Part of a small language model's weights.
Architecture: rotary positions, no biases in attention or MLP, attention and MLP in parallel.
Training: a variant of Adam for these matrices, 616M tokens, 4701 steps.
MLP neurons of a small language model. Each row is named by its layer, matrix (up: input weights) and neuron, and shows model dimensions 0-127. Each number is 128 + 32 x the weight over its row's rms, rounded and kept within 0 to 255. Numbers have three digits each.
A block is one neuron, or neurons of one layer that tend to fire together. After each block is what it responds to, as a language model described it from the Wikipedia text at the highest values.

L9.up787:194130137150055153119157190135130213120150147152152133125056102172064128118137126126136031131126124134073181171145157043108122146116129114083120151118103101115126132155147104159130139071126046147130117149105132119139178142123163137122109147095085098166151072135157155089134151150101145106137075096135160187069161146116161123132156148204108206116157096065149137178144114109129147122139
Description: French names and words

L5.up17:144134155182140137103138110103125097118124131153151124078119148119136110092097085122141088123063137141117120087146192098125061108115130152155159087092140111117173087072156116144134180100119084115152182113147137135136140139132100123138127135137130114106065115118115080078169117105098133118134061111187191131084113117128090121120133118178118163097083167117107130200101109142136184181154
L5.up95:167166084113167150142112130135152191136112032157109049116058121128118146158111098174153140095053139123117131113219159078170136140129222086129071170166186105120087159121141115151093164113044144122152141091140105082119103190184108104171129202150065059125074100136159107130176122125139177149147139138173197126136124220154119111102114115103095144097124118148112081166169167067113114192126
L5.up97:113131128168133138129084132122138114149194133135128098103118148129096187120105114125113085131147128165120138134190210124145138144145139119123068036127109069149136091177176191112075145054036124075124168107129140078091128129143146111189130135148133133181114119108131100115166109110140134167100081118146102165081128102077112159187110132121071143082132101099118164113153104157098095197142
L5.up310:149155141134155149106118156068114132142145121078156129128116111130141149114151094160149046164136183078146101132083119086135129135123134184074194110159137114154045157138126105164115084156087134093144138151117114098094109138162140120141083142160159078140163150154131143133188090140153095150131134145090120196153051131149126106073139157151156139113117117169141157148145096175139121107151
L5.up380:154128141191111116159188095149107100090147131076149101090162119159103161144086087137102144130102133116145109167109140112070129103092099128185138115120153112127193120093099195062175114147090144116134164173129120147114151144141124169157170137127138086109167103092155096063165083129114163147115152116114100105043093134131124100145131135092099111114208201144089160115123120122150167059139
L5.up422:138132101153079109142153111138189130150162107110122182144098152096105161116131080155108115140126125157147158157151150144091137173131136117096166122136155155107130135148152132098153172068144155108088115149124160089083114080147161140071148108054164068108167097181150050171168104181184094143116129064144174149123141124135131115115122186098124123090150180168075134119160156162113084068064
L5.up466:110145135178090107164071156117050159059196069158137176124109144088143138119139106140150087101089196125123157158168202126139151073097175148129115128079136128134106131112166074095125154084128158137148165117148139135120139146084160161150090118111123121138116108148163088159145101121177116139141175083164133109174077144097113114166140132168144140136139144027098147108164142119099136125096
L5.up554:123196118197097103110167146106124188110146101159154144144123183113165132131139131166097088113130149145133144173177177089137120152103111116141104112142110137105117092149098120139126104083162143159101234123127150135094062175174135106135086113145082132131115092164145116165122107152114221138139131146104155169083129119077071179159067105114123155117124156141073108107172109141107146166137
L5.up681:159174154119145150090106077151164125186133114090145155117175121125183205111121198156086099068164108172134115112192150119127130097092146063118145160137150151126066102119139134147154073092111135088123122123152166144152150123154140145154053140119177056099158149068175169130092084160097073150203125103089094126197107160071165103183138122113158176099121107140134113087139131147134085095152
L5.up708:119130141115127096089133155073152134137084079110130114153060155133184124141127173132127102135113092124189133161107120101103112111126131089096178154156127179165186160122115088169202124148186116127140139094061108124123111106098149119154109144103168150226112113104147134100091088122137061159082122112133120073119073116138155182187152126122135140137120124101116036117159081105047116128180
L5.up712:201181070123138134157122133118210136142108079159086150091084167131156165139139148119080124089162183106083158115102156167082107131135134168125134090142099037132118126093149091194124166140111089092138109066135149104134148114168103152135117157130140125107089124120126095143118099120109144151123114123158146116199145159104137127139080106173124106156086093120106115149188129107042102164130
L5.up928:152168123169144154158170108114120088144115092120180099114084089154135124131070132113098160101138145102127156154117097073101150133214137107130139133137125096141112120094143128129092140131099115150151145069080099110075140077171144106093150132109140153116103161130148135107069085123121173146100187150136042068140105118151089152135165124163075114137108138071139112151110136075124094111146
L5.up958:114069098107134110177125109087156105140158132091131120142045165135168058133101147072151133121172093099115114113139118099117112112148095173166117129174084144113086202147042111091134102106136095120150091173100165136124152106096134130184161205102179164167140113142141111153177120067145091144102038142076105133079092123115113129154116113140127093135090122137101138125158143122104064140133
L5.up1176:121123121156104209142139121120104124089155118077108137123140138151162079119140103199123098166138164135131135083150091105069074136081070122134156107116130142175109099119176159104124159138109142116169181127123115073134185053191086163102121094109135125176116137117128185125084093124151080148151077128111153099089096155080129090172158136100019134108169199141091113123095103173146138096145
L5.up1303:143170095202108083137055199132129116123112119141183083140094125154161182128102155152136155116131177166134216096153161107095100127095151167142134103139159120134112107126163115116069086098067145152116084106198098092073128120168120132157095163123141126135110091116182130164163142125098153116131145162129102152130108091139128176116102153164118187107139103130114087086152092091143107127176
L5.up1455:173201150143153095094105069137136177120125131180169068088093147094087129153132157139206115150146131150113134146119108123156162123088141113127138163175190161122135116126137148117149108136108087152109131089135123106164120145175053134135074119116160165162100101172124132093116130106080135121101093102152096177080107125100136136147118114165118140145099116072113160129066122127099118174170
Description: Wiki heading closers

L7.up39:123085124165158064151141103155104140135158152089134122082092148146085196137091144131102135222104101157150059101141156135108157160102113151103115212086170166158161140181126119104148114078140099137098155118164114103071164129117052141123121175180151149145108090148121138087106110147135189179118144123092105136165128136117132157127141109098171111100123114178088152108137146089112120177124
L7.up652:125190099162207098102153154155122173146150120189172148101125173127110187133093119150104118187085145112129135165129181120096146091092144063096089094153126146170151100115144107153095095130072083117140136137133157080101134100173166124087089110150164107173110108096143150142165112082114199181166119077125139151128099130154019145142091134103143153134193162165141176114147104078134125154178
L7.up740:097192085132162114110122122098142113158076098177173171154086205154140143134103129134120048084112148136080183085146154124151145111069128133103102130099156108104137125108171136176110161137089092155139150074120119109134135191118099131154111141162137117126053114138148231084167108104124127162138122083202193113132187145130150118077115106147105160115068062105103116208201114101116149107124
L7.up1379:158112071171093121129085138132121123163130095166143139085126150088176145101161170153126159134115164106114145104146123105187139077087168123109103105123070133111085203073188125099124184126093124159131121073154064121106166123088156152170145115112114102097129106143136087076135172130117212134133114054156144111162079124137136122181107131148121151126108115062183172146171155093113064101169
Description: Section heading closers

L5.up149:142102096156093107169110167127101167106152140122110152132104082161138104112137117144106185181127183094126091156164147093093028057146118157121160078136086111144154129131114205139179134085121085127141123097158184106098147131143129137106138119179179160135151080135137117138157170105090105132109137093141128117132149146119088108150156127120131168171158099062133070068167102139151093167158
L5.up268:124145106148108112121098090119047213137121100144168090135139098146113108134154153148157110092165193182127178109072144082123056156125136113093087184108124109119090157172120179157109144121139131086165145127071168122116219137131120145120072115097103093174122103108141169118192098131106048147101096091088178200105141145105137126137178087141105181126145139094097137120156107083103137130147
L5.up375:126128134129150140155125016089099119080124128185135122104140163167121092206188123162148138119158118142075123095078195077166151131118125170131098157110153100132164129105121142093120171181194115144074142138079181078114215092072102144141087181152136163184180078103119103133197165108165144139183147128108099181131162065101141107124164116122160134160098061055165195171123146076116119097137
L5.up384:129025142098185078098128147087182135144091147168116134153088161179084122119134129207149100120071135161130108136034127141162105102101112102154079155190110117122146154097167166134134111081127128162170128116173124102094163093111138133144137080108157130129074073171113188129138143143145172160141149090158104116148156156093111160137116133099094163123082171104149159112137099123129107157132
L5.up498:086179106147130074126112089095045132086116131071112145096132118139135117146075114141126157162133149139084186160153119108190055148113119112094157172082201102102110078190057126132169133128126124042124078104128162119120177116141153141112111118118149174128142067151240156152135105080192147118113101131122149138115131124156061138183161122173116132130190112091148185135079142080133168114128
L5.up589:152132097115124157151113135182110141123176111150157110133106117212119070132185142211184066100166174099118136156083132062105105076150181116147134173167107120127099192121153129103125145136150075120157112090144131131097191139136155113146115163085169123200148047137167125099138113117145131144113131060171109173094163151096127115139182131144093103110147090060179111138196098121121132103111
L5.up680:132149140146147100133109133132156102101183079120106130179147136144172132152138159123161153187120136127131185123101104107135063100141146132125125068140168142108154163134142191137154113105146176152142123117140145113106156131140111140163122098071090152117161128148137181162130169110152135137110096123131101124134157138145108099113119104122105135147113115126126141125108117084106143133158
L5.up852:124102115140075135108102129084072152167193051146165167128097192159167128124116092131123110078132165093127148116101126084088071108077121081109153167136199115099117147134110133171119147130151082117128111103151182112178169173127174130104123133139099080118098067120145120074179086192115152068111088028145169149104112099093146114148161133178159128114186086043121158117154064059149146121183
L5.up980:170084141196118173076149143104102150094150121175165160122089125145126124129118152125141108109121130086155143155130160069170103093148110065107163112132098108178110168103105112108141152095142071156122206096079096113081127115082111094089073140085092134116099138133138087133120085116080143172140080108120111136151153162111097109172146169099145149161122108148110175134148102082123106104109
L5.up1238:084097113175166109107098172148149117127151146118112122162067165169176152135116096130130121140086154101157165128148178125148139109098129144093106116180156089144120170127179118092126144160147150140132116121112126074098159197093135085130157098144166107104130095122175089089152108112178190099086090106139179168119108096138101152121181134108169163159173136068124190041179129121148111135172
L5.up1291:139141055111083140131135115145090163096163114062156048132119129211170108090135143125159154129196099148120164184117138091126105045096197158095153137147188122138161164135165109164113165093159134141093152113091132113077148137156210165107121127104110126170065105178133082119140067133128166164120098112068123099114106119137099078125112152149100137139170100117104102086174141056103075104156
L5.up1354:155108176167060148141092154162102092067128095162140110113056155195075141139138118142134117113083135153095214178140125061166130127149119040114124165131046143152159160152110114134161112193154085108158141146096119138108136068160125099085066085124094138161150089127149116107121106136153120156091110096079115128135101122137149140125183103171099138133112135126149117093176083172153187120158
L5.up1372:109174057121082178035097163105070151123154106118106055113103142190127109180118107154129152202141160171132173189104166066121083130064143158154118095140114148137161193157103194129109180126152166145176080100120125123143169073090137102094126135146166107076151089128176136112138095169104167110095189077141149171144086080154144131124157109148072156132105109077087144123114148062144087103160
L5.up1447:176130090092145145113036126168194134150171067128144163171127140140172123155164141167140131140091161146141182080106139084141151096137132085119072152169105112118124156082139121153109118161090132149118132155108075102131165143114158111104083161160124087137154107082146148128174112118141175113153094102171162213153113148133112142125109112063147119140152126180124142091142095137121129140126
L5.up1504:124131145148092099152094144120116151122106096166139122131138145208080100148195108142094132119124171102141172150146177102150140108145137071184148172171103065161091130221239172105147100091159155134137173121095088116107128170172088151149129155097111149140159121212162112134127123124119116141164144154075130156117199189156115112099153117080131148116113144137114109160137059089151131116077
L5.up1520:072153087137118160144170144121109173154196130149188122051082128137069131110191081182094130130111143146096151101063195089113091145085136165127183147125127132130160107122109155136127123087086127111123123110150191118132152132141099142146092102212090091179082073142129140100175115125101172155133072062098101161102106163102134166090176110100146209118167119078146161130139157123172158131136
Description: Foreign name connectors

L7.up169:104110135144110109117126127145152087153111108181157074184168129091143138181122171135127174157109141161077075057116127099109108111049126119122139141149076146114184131134130146120082141129115174141086117141146145138134166114159070140130144103156083107136117151148150127148174112128100065108124126155125145133087142187111189156116109090082105130109115163134088144096173136113066130167145
L7.up442:154105090185091082150119136157046149128090083141165057122130127131118131140139157208130146092159179070113112146148155098152114098126151111144039155154125125166087139114128090108094136135141065138140138076050091136099099094098158162126118180121076120243120123133125129105144162166104147146145106104097221108115137244154163102079093127122135140118177140082103059145167142096122164157139
L7.up1077:084185077145175095079129082110115088101168105144118125146137160088136157178134121136090100138160151178082091117149143120135166145045144160119086145177102093128115101140149127102066126113105146138114095108137121086055093145129180145143123087135192162079119141113173107148156130086100168141054120119197133175173073106109120122166129151135109238144117122058159109102177109126111058149163
L7.up1092:105175111151123097115096192116139170070163063105163051123078146173143139074087154148145102122064200144107156128162153129147112135074150119081167064060152109165134126156120179119079172073123101092168145070113124096097149092112113111136101133123118115162079127146172116095159101158164141156116150087094183139167116150117107112129121125095108177127110085076111136130151081137129111165137
Description: Table row-end separators

L9.up1203:146172096098110116153100192123166155143142102112124041142082112236104186124107083101158117155106118119079094128125132117066094075119174140123093128166120095100171101089182145093098166137083124158146142137146112097137134160192150119098096205136173119178103136161151177129144111148182159158092154143122114156095152142101185075123140100102091176094184118159133141116142175100147157132154
Description: Sports results and career text

L5.up22:144120126168097140083117198141112120104160115150181077137030150209170112092088130146093083158080179139088146115176174104122139122116160138092148080114102120125102131137124133172070194072082119109169175094100173045126157115145113089158065123123109142175068104102169111116183112131179158137126135100138162109161119167123130084158135097118114164111113119083132143110156074101120143144140
L5.up189:126127132172113134092096196124148129059153114153175079146087142206157132056116105156156090153109160179038129138146151100136144113088156118092189095077136113146134100162072163179077177126080162125163203111126157087135177095115138134124099122110133095117133093129191111132160088141209177148130105102111165117136135173134136109112137109143093141086141113092149129131148082123101104161135
L5.up233:113143105176115149090164097128110153144101138129167089162141106156116101164131110142106177107089111150106133113180159093160130113093170121173118177130169210108094077152173117139099112153056089144130148153130130110064107122083078103157110156121113129182163141143113132134163100056141134093110114147076095180105118163134088143101096065108119101101127109133121105133131035129129107126154
L5.up267:135125119169101092068093180108102123106161105113181107167051114180171121041129076153116115157084177104085123104161178097147112113115150135106139093091147107145112085151133155158038180052102147093167153129126169106112162156119166119140112093110143129189110126118186149096153086182207129149113107073155194099190106175165125093130182100128097157106101138107168129121148096102135116146153
L5.up284:128131100169068127104110169148119157083137053124188110118071149159152099044139074145152082165108179139114110094137158057093137095072186129118146080089128120141089072159119147155086209092100134135148163104139132077109118144138132100145083123136069146141128144166190099124172103153166134176097117059134150137119148151123135085162119102151127148107109117108170174144122092108074091139174
L5.up424:135144126153087138098104155153167086088139091134205104125043117185175173082121071158160085161109178149089089108151153079156134111115181144094152135096137090152138078115163151162074170117110103093183129105146183099125122108115143126172087088143121177166129113148187121116163132138155138119114116064129167115129112154086094105152169095142103172103090142109155149163148119133160123163182
L5.up478:138099145182085139094114221140152134096132104152218092125047125188199132054124124159138100165106189147045154117154177074163135141132178103101143096126132130129140089131123155134078178084060134101148152114142129085101156073084139099139082111109075135165112119130177161141140085197153162145157109074108141090099134159101142094165149126134119173103086103065151130144171083150156113178160
L5.up518:145124107179094140100145179140144101083148076119189077116076138219169138064125126164113067145065169119038125151138152088138084123130181112111125137099132100152082093159122144176095199066115133116150146064097154098132150140106152138177076116110135165152109116110210120126170099181171115163109124051130193139123144169114108101174161133129103184072108136080160142110163115117102107152128
L5.up599:081151095166070161132116131126082130187113125130167048150151098174143167175097100156131101160133114159113098121110097122100062142090145163075078115146145160117122123092091151103076123137152136105097117127104117147145156159127146078166116153145075164123121046141144150118149154171151131135132151129122071128096197111114113178078105065153066211095098121072095141160124140117124173135151
L5.up618:178145091183138144106118204132124117095139091080224099125082157175160123087115101145144080193090171144070130114131181088194115109119186108102134090117143103123135100143125118155060159080075124092164139099110105073097149091131144109204096109089113127143087130100220131135153104174156158165111118054136163108112160176121098085184117089157091201088093075122173158141154099099155130180167
L5.up660:144115117170052102101142207136143147079130101101184086126043168207180126093104088156116087152093166095054119119144134088134070080112181117090172140109146113142127102135098135189075185083104166140162155101100151070119170094113137098146067105124117128181068113109181121159167115172204164165137144073123141112132150180138131049152148089163127166063102121073161149144108077113120133199138
L5.up829:152126157189075127093107182130124161078167118116222095123097158163162105101104100157151072178070168132076151118157179100127132107140191085096167098101138105151106130133140130198057194079092120097176159118111138086099176077091115135136108137130134169147106108127196134100141123188169162162105129109120130092150125167115112103140167091143124181097112081117157150141141094124155106180156
L5.up1049:159176088185084132094110210136142147121191087156181116144098201190190122046145087167114102135071167162092086113127168103104119110120169135108147054110137128134112116151112138176050150089084157113129154083114119083089150149135141143164121135112084136150108107129197093144158128151199134166102135094150181141149152179137084095185113122151127165084099108090180168107139086130107125128103
L5.up1078:160121115172106120118116202135117151058153121133181086157079135186177148095128123140123082165061173146075124111141174111121108140123168112095141089088117107143117156145129121176052177068121157105153157127133186089118140095116125127167089102113134132152094117133191138124173116167192164148137109064134171121148138154109129118161138104168128167105090098089137139148166080110128111147149
L5.up1229:129132116177105161094140169118144131081174091120166096150057174169165157097152102180133068177076135109105098149140144086127123103105175141100132091108139094142088099145129150166090175101078124068160141063119155105131137121102121079150103143111088114129095100104160145107177097183144151173119111052129124099146126164105118097185148099185121172074099126092130169162165096108116140202171
L5.up1280:089144130136091149068088090123185184106114109101155120134131130189121193148104091178081092068166136138099133155176136080106112126077146059166108112202091123152108082076170070124105071149077163143119154122172119105114165113143171123147127168177110142156136101104144076171158143184087183101142189093140091152090119148083099150176101068143095124146187189123201151114127097117088153183196
Description: Table cell separators

L5.up76:156106096159082138147143187131146124113138097123176111126061192226187108096111068172169070185107166145111143146139168101192110115109206140074094110133116112162103174136106147130064171089118147126117164050142121072134147158101112106119119090103136134155110085069178118147160120189105168172119100062174172104142168157125109104183141103114112181101076067066129185170146115107164147231177
L5.up117:102118103142093096126090137146118095127159157119182101183145167162078167120085131143142137134092116107139166076101144114102166150045171153114110087165112092194083141127207098132060096097107132124128191130095074103148169125156164123124132120139135152135102081137149125098121123161065144125132143136143168153158180161138141140135043090116134106071138169102120082115110096105132149106112
L5.up381:186120110194124172117142210133103115104152088151166152097107140194159148099088103130135092089093157113092207099119129100181156078082156091094131115105118106135119138140118139130049160115097162106165168101105096093090132159127180144102093116111112087110122102149154148049147076149168181157118118046183160091149145116153124113149124105134050187093097094150165152135123124118133118146149
L5.up401:154136100172111089143143148153137156154127098165178090083131153109077083129064081097096067101114125143065112112117143094134044159106175153123126128126151140144110168104136099128107135110133098133184189061111040021132146158116160137154088119150168141128100127148158141144159118176086184123111078153121093121127111113175143069172087083178120171133127137109181145109136132131095188156124
L5.up517:116096087173097110080090107165160150110111106162100074147061117157163139140110083101108116112076158152141144143167208120153139157084202113099098134139174070087135182169145079145125178127127137140112148116170135072108142101111115136149177122143077170129122084134186148185146166138099213175115159140054169121147108173125114135098088075197152130076111151083126147165083182101128131150165
L5.up533:242131102137145109101098158139148110133123174135164101103139127171163042113104136159129086130185153169087168093115181123092191089090169156134160151156087108109146091057167095148143143085092114100082151148164081115128155110185065115101151181117110114160135083146161120118142083082131103136133127158170135133186116151146112218136134115107095165070093140127183144119184112133155126096135
L5.up546:107107101173118137168113141163113126124178123109107123126108163075174137129133145165141132100169136152106164108111159161132108139101141150111123089190195131182122123163155168061091166101157103112085093101125084094072158147127150145087157114158063127146117120182106106093125125063065130149151115113113077102147075178071127135198139121137126098139130121154150104149143167119175166073141
L5.up641:204107106148173124091114114130108147132144114139156146100095168156189193136151095116110142085082109092141155111125122117163102133134119077134172159055125096108114177072149096154117175121094146082085161146085129108141148121123151202110124145154125167136035107114166105174129088155161113133093138118122070087122141212149140129154137102123113166120111121142152146137133106152114135144076
L5.up909:130142099117150118137179133104134126121130136094133079095110130112073136124082061130124054159123143114130103107092167061176111078091199196110096103088139123156151111146148149153147168135114095091163155071106124033145115126128186150142080122134113140151100106165127129118137099115135090106138074159136097129104137175131145113107191079177118170082107163167174109114129149142134151119106
L5.up1250:094073114144105128158103134146131146145153082139188083102126162141105096114118127142181105138097086156134129116122109114115127115093138092163139131184141091156129115158153123098133088162067099096097164114100107126129118077169142127136125143144109139163120192116150127155140114128157170115047155122095152105074093124103144096194139109164154139149146094162176189123115120131194164163153
L5.up1259:101121080137132063123132193154150059098109099096135092151171150147137178119074120102196092166096172118099199099104132121177160151099186096084207073128122095199086098142162179143145141127153173190170155069188102088133121158150139114171119077113134157154085120177163107141152141160179166110117132176116123177129108147103079105174125114167101123157137103147136161092121158079159115112131
L5.up1321:154158092163148121120141154139122175063146109095186160120102166125155118075101086157097196123091103048104132164108101142111150120147161088138130141126194097110132156118153153100154146111158173137084139149072113122118143114076160108062112123134082042200062103166180034127128087123141177133091114172114141130156182206127114142105143109147104181098157111099154113100154124126153114189134
L5.up1394:112185085174126153108127159123141177097186139126209080132097135132126107154121095152111169165101109120123166141137118092145170107101181126123062190194117102149122165077181085160122122135098105140139154112154103107147145190133129169112131100093121096100101125120142103072141119156129184154104147045090156178099131134166167082112097116144118176141163091109196126129130093055108091129163
L5.up1451:134140112102086152064144092157125117126121099162124130122125144132089113166107111152088102195105140171145151128129146072162098085082169161076105107126151118131070124101135100114113150090108147089146138130126166059090106141096118187118060134134072121180148104161114141166151122138161151137135109091102141194172107102096099113168117074105107163109161156150138213149130161108153163129133
L5.up1486:131101152103151137142141163163122166137168133131139090144098115148187128144126165136130142093141078090108109154088066120097149173157188137116122147135151112101132113116209118105117144132168111165114125121130153124121122183102135145187117066111103133080101148101119143078151120142124176119134116041145113154163116132129111193101148132101135145161074144116140198119047126165143086128086
L5.up1510:124183093134065131127112134117152138134145093146174103133078170180094154157094051138094166143101157105110117155051162084128134115089191170113063088119189158161108164169118135175106154079101133094140147072125131091171110127097092106123111133147094144140144061155160150118160085114090176134082069120116138140138158148152114167127069093099131172109144101132152159156159158073124150166113
Description: Token after list-entry names

L7.up345:134169122128109125120141163093141101092115137056123123104127177115177183145069144119073177071159165088122180085141160090149145148088126158122125115128138062119120126149174165146086104123111156081147109106103141120097142181125132119137085077120139113132139132202131091094139041163127136166092119127068119116087167133151112070169124135159137175140116106087120101149120088116135140176131
L7.up568:095210095144154081110105110137080121074119120122083146118116137096160134076110053112174096214132150107108144155117156087155107109136144146096136106126127065116135153121097199106146104138145144114123111115135111087126116180135103119130107133143158170164020067114153186175142152128192123132111076150095152114136072125183134118196164135121139180141071104166155146124160126141165057148123
L7.up641:120131137130145094163132117158146112115095107134148107227074191169102117121145122113117139141102166159167180099079136097140130021113154100067138118161112158085124138098118112139185141129086122131115131075170140104137150163211112131144109158108181129147177153169165121077219162131206132130112150137121151145123101141128105115206143146104159183149090133083140208138160104068125158147097
L7.up721:109164124130124145117146117128111123117126124159117132133085149154076114122118082189185148139135153075099111129156201134120085112132122156094151085088076127111183169136141160135114158081131164137165105065070156138124127191127114112181113083153166185144135136180127135143183140169231156113114076132116088176116124189139116096149165084145126151133109123103121123131096087093116126141159
Description: Wikipedia boilerplate templates

L7.up47:122174168168116166115128110147124154118203110129138123209122186110170120148123149159126116140111169108150142093125118081157136111159129051125171152133104150118170129167160130091141147121104105130156139133160160108117162157169123127138056134157093082185119097077199125104158048105115153104104087112157196119127097131122071077095106172093148136112185096090109082174096122104128107140140
L7.up100:148150133204105105149139171118114120079149111164176120136105150146079147075194172119125083119112170122098114149096141048152130151118114107138179128139067070125151124146149098103142160133124132165099096087129117123071113094160111092135092099075088171184150103123172109136192080121121124103119153127135191084125102089084187169164121115134105155095074087079151170132155118121169105136190
L7.up1032:160130138147063111128095126096112054102122119116123108124069130135130171096124166132142072143142154124105152091102150049171137153153101124074156102089050095129155109091136129152104200102089120128161142115115145109091088113172156125087128105084077163143140137114137051134174089130160121148147125095110221100158085143091146095120108129130091176129088123107088068142142110143131067161152
L7.up1131:174089199153123129151115098129078204106157149139192129138116143128118089156155115149132068143091136112099170072117144115076071048152123067116115072123089102085171135166110133122162103125214089127136130109090144128126168081144146132108092161195159121142110088121141155065190071154118111174134142048134148081149089099106135124106189148099133184116120067101141096154097058151148107144110
Description: Final words of titles

L9.up573:173124105177142070055139111113117124090149132122194067159129161136113145090118098135240122178103142121118090134131120099083128095113124104127110134147137133167099133138206142131130107114102155112156179111106101125078128118100115134173112141131086136151117101154139113105183101106123145119132084067165165078128129132130146113109186178130131150069147108171156173155135103154127104174129
Description: Wiki heading closing marks